{
  "num_hidden_layers": 13,
  "vocab_size": 8558,
  "norm_place": "pre",
  "positions": "rope",
  "learning_rate": 0.000656,
  "lr_mult_o": 1.41,
  "max_seq_len": 1024
}
MLP neurons of a small language model. Each row is named by its layer, matrix (down: output weights) and neuron, and shows model dimensions 0-148. Each number is 500 + 40 x the weight over its row's rms, rounded and kept within 0 to 999. Numbers have three digits each.
After each neuron's rows is what it responds to, as a language model described it from the Wikipedia text at the highest values.

L10.down157:456565526494462493515552503462541518488538501477569513498480438514583460516513511470475457455564463505516463462503454531531569577442508464441516476534475511541520518449445501447483510547498483494572474508446486487404499570572487554427519481523463517474473477569511526497489470456465502513539428478549440510538509428484438514485454535613514578512432510470527511467528526545502493508532492508437542517483484464518564507472549488519524534476571484502
Description: Final word-pieces of surnames or acronyms already mentioned earlier, recurring as sentence subject, e.g. Sakag-uchi, Krasilov-sky, J-OC; weaker on the, he, and empty table cells.

L3.down156:483458519481449512540476407538528489459474460497469462488477489507555488437612570448521509539500460500468526558485581544493538489490508431499482470414489420523499479530561420517465495503508575545458490484501461540484518461449550511534511468508478532395533526544530518470507438512542545497440511478470545463540578411411501519567529512533521487534423426458497472563500474545434472569446494513525545495495444467495513455476515487603472458460474575490
Description: Subject pronouns (he, it, they, she, There) opening a clause after a period or comma, before was/is; also en dashes in year ranges and opening word-pieces like b, cle.

L9.down390:497462428545481522472492465420559460513485538472471589464517484487537530568491566507449509444517505483499464508535560475469486518508532489560546581518518463456427493510476474523528500496507535539500444529399472511541529472471511520493462534493483535424562505474538499531471417485562508438503459569482514488530490478510502510469438382422552438521514526452518508535489516486577504507532434461533463545505435451446494530535461491449543563482524502554
Description: Word-internal pieces right after a short word start, such as pe-as-ants, che-es-es, black-m-ailing, and units of area or length after a number (m², square foot, area).

L3.down186:469425415534517539517476445491493514460518529452582537503464483471531512509533502483486520551520537523552497576469536520448495418444548509592451510482469496487511523527554510508516416523453533556506468553526432520486566478423520539452472518449546522433552525497501517532431472524493574444494557505443504478568492522507433397487541465500452547469503448552513547535470546534582546459446524479502484493539489471494451474465492488485476499521478471506
Description: Short word-internal pieces such as c, al, ab, r, ol inside split words and names, e.g. vac-c-ination, A-c-ademic, Is-ab-el, liber-al.

L9.down557:500442521548505532552493481504474518424503472516494491535492506539477515475508503557499434585500524480449502552491461511489536459494521579537465496447484424459387497526561518484489446454556441519530443526468454524451524533463480575521538512459483499376500482515551520482531506501516475488517457499545575548526511508445554526426481535493544467553512522570590515532462458473507494485435452502492514478532511489533503468503507498529578502481590514541
Description: Final word pieces of a person's surname that complete the name as sentence subject, such as Griff-in, Eman-uel, Pres-ley; also subject "he", "would".

L10.down1190:494525486512507495572563482556534482454485499523552479466457485482490468531596445483596447568420470512448508457514519502440437458431483521580475457473586452548590453590468465445462459494504433477553497451494517547398537501517487537461459511476490550506541607526536462487438518487537531502455518446482433448575478530478540483457525455479534455473493513544568519481413537509419490518568564555498459612460524543536407548462477517508462451449487432486
Description: Interior word-piece fragments inside longer words, often before suffixes like -ion or -ical, e.g. Profess(ionals), pe-as-ant, Bi-ograph-ical, con-greg-ations.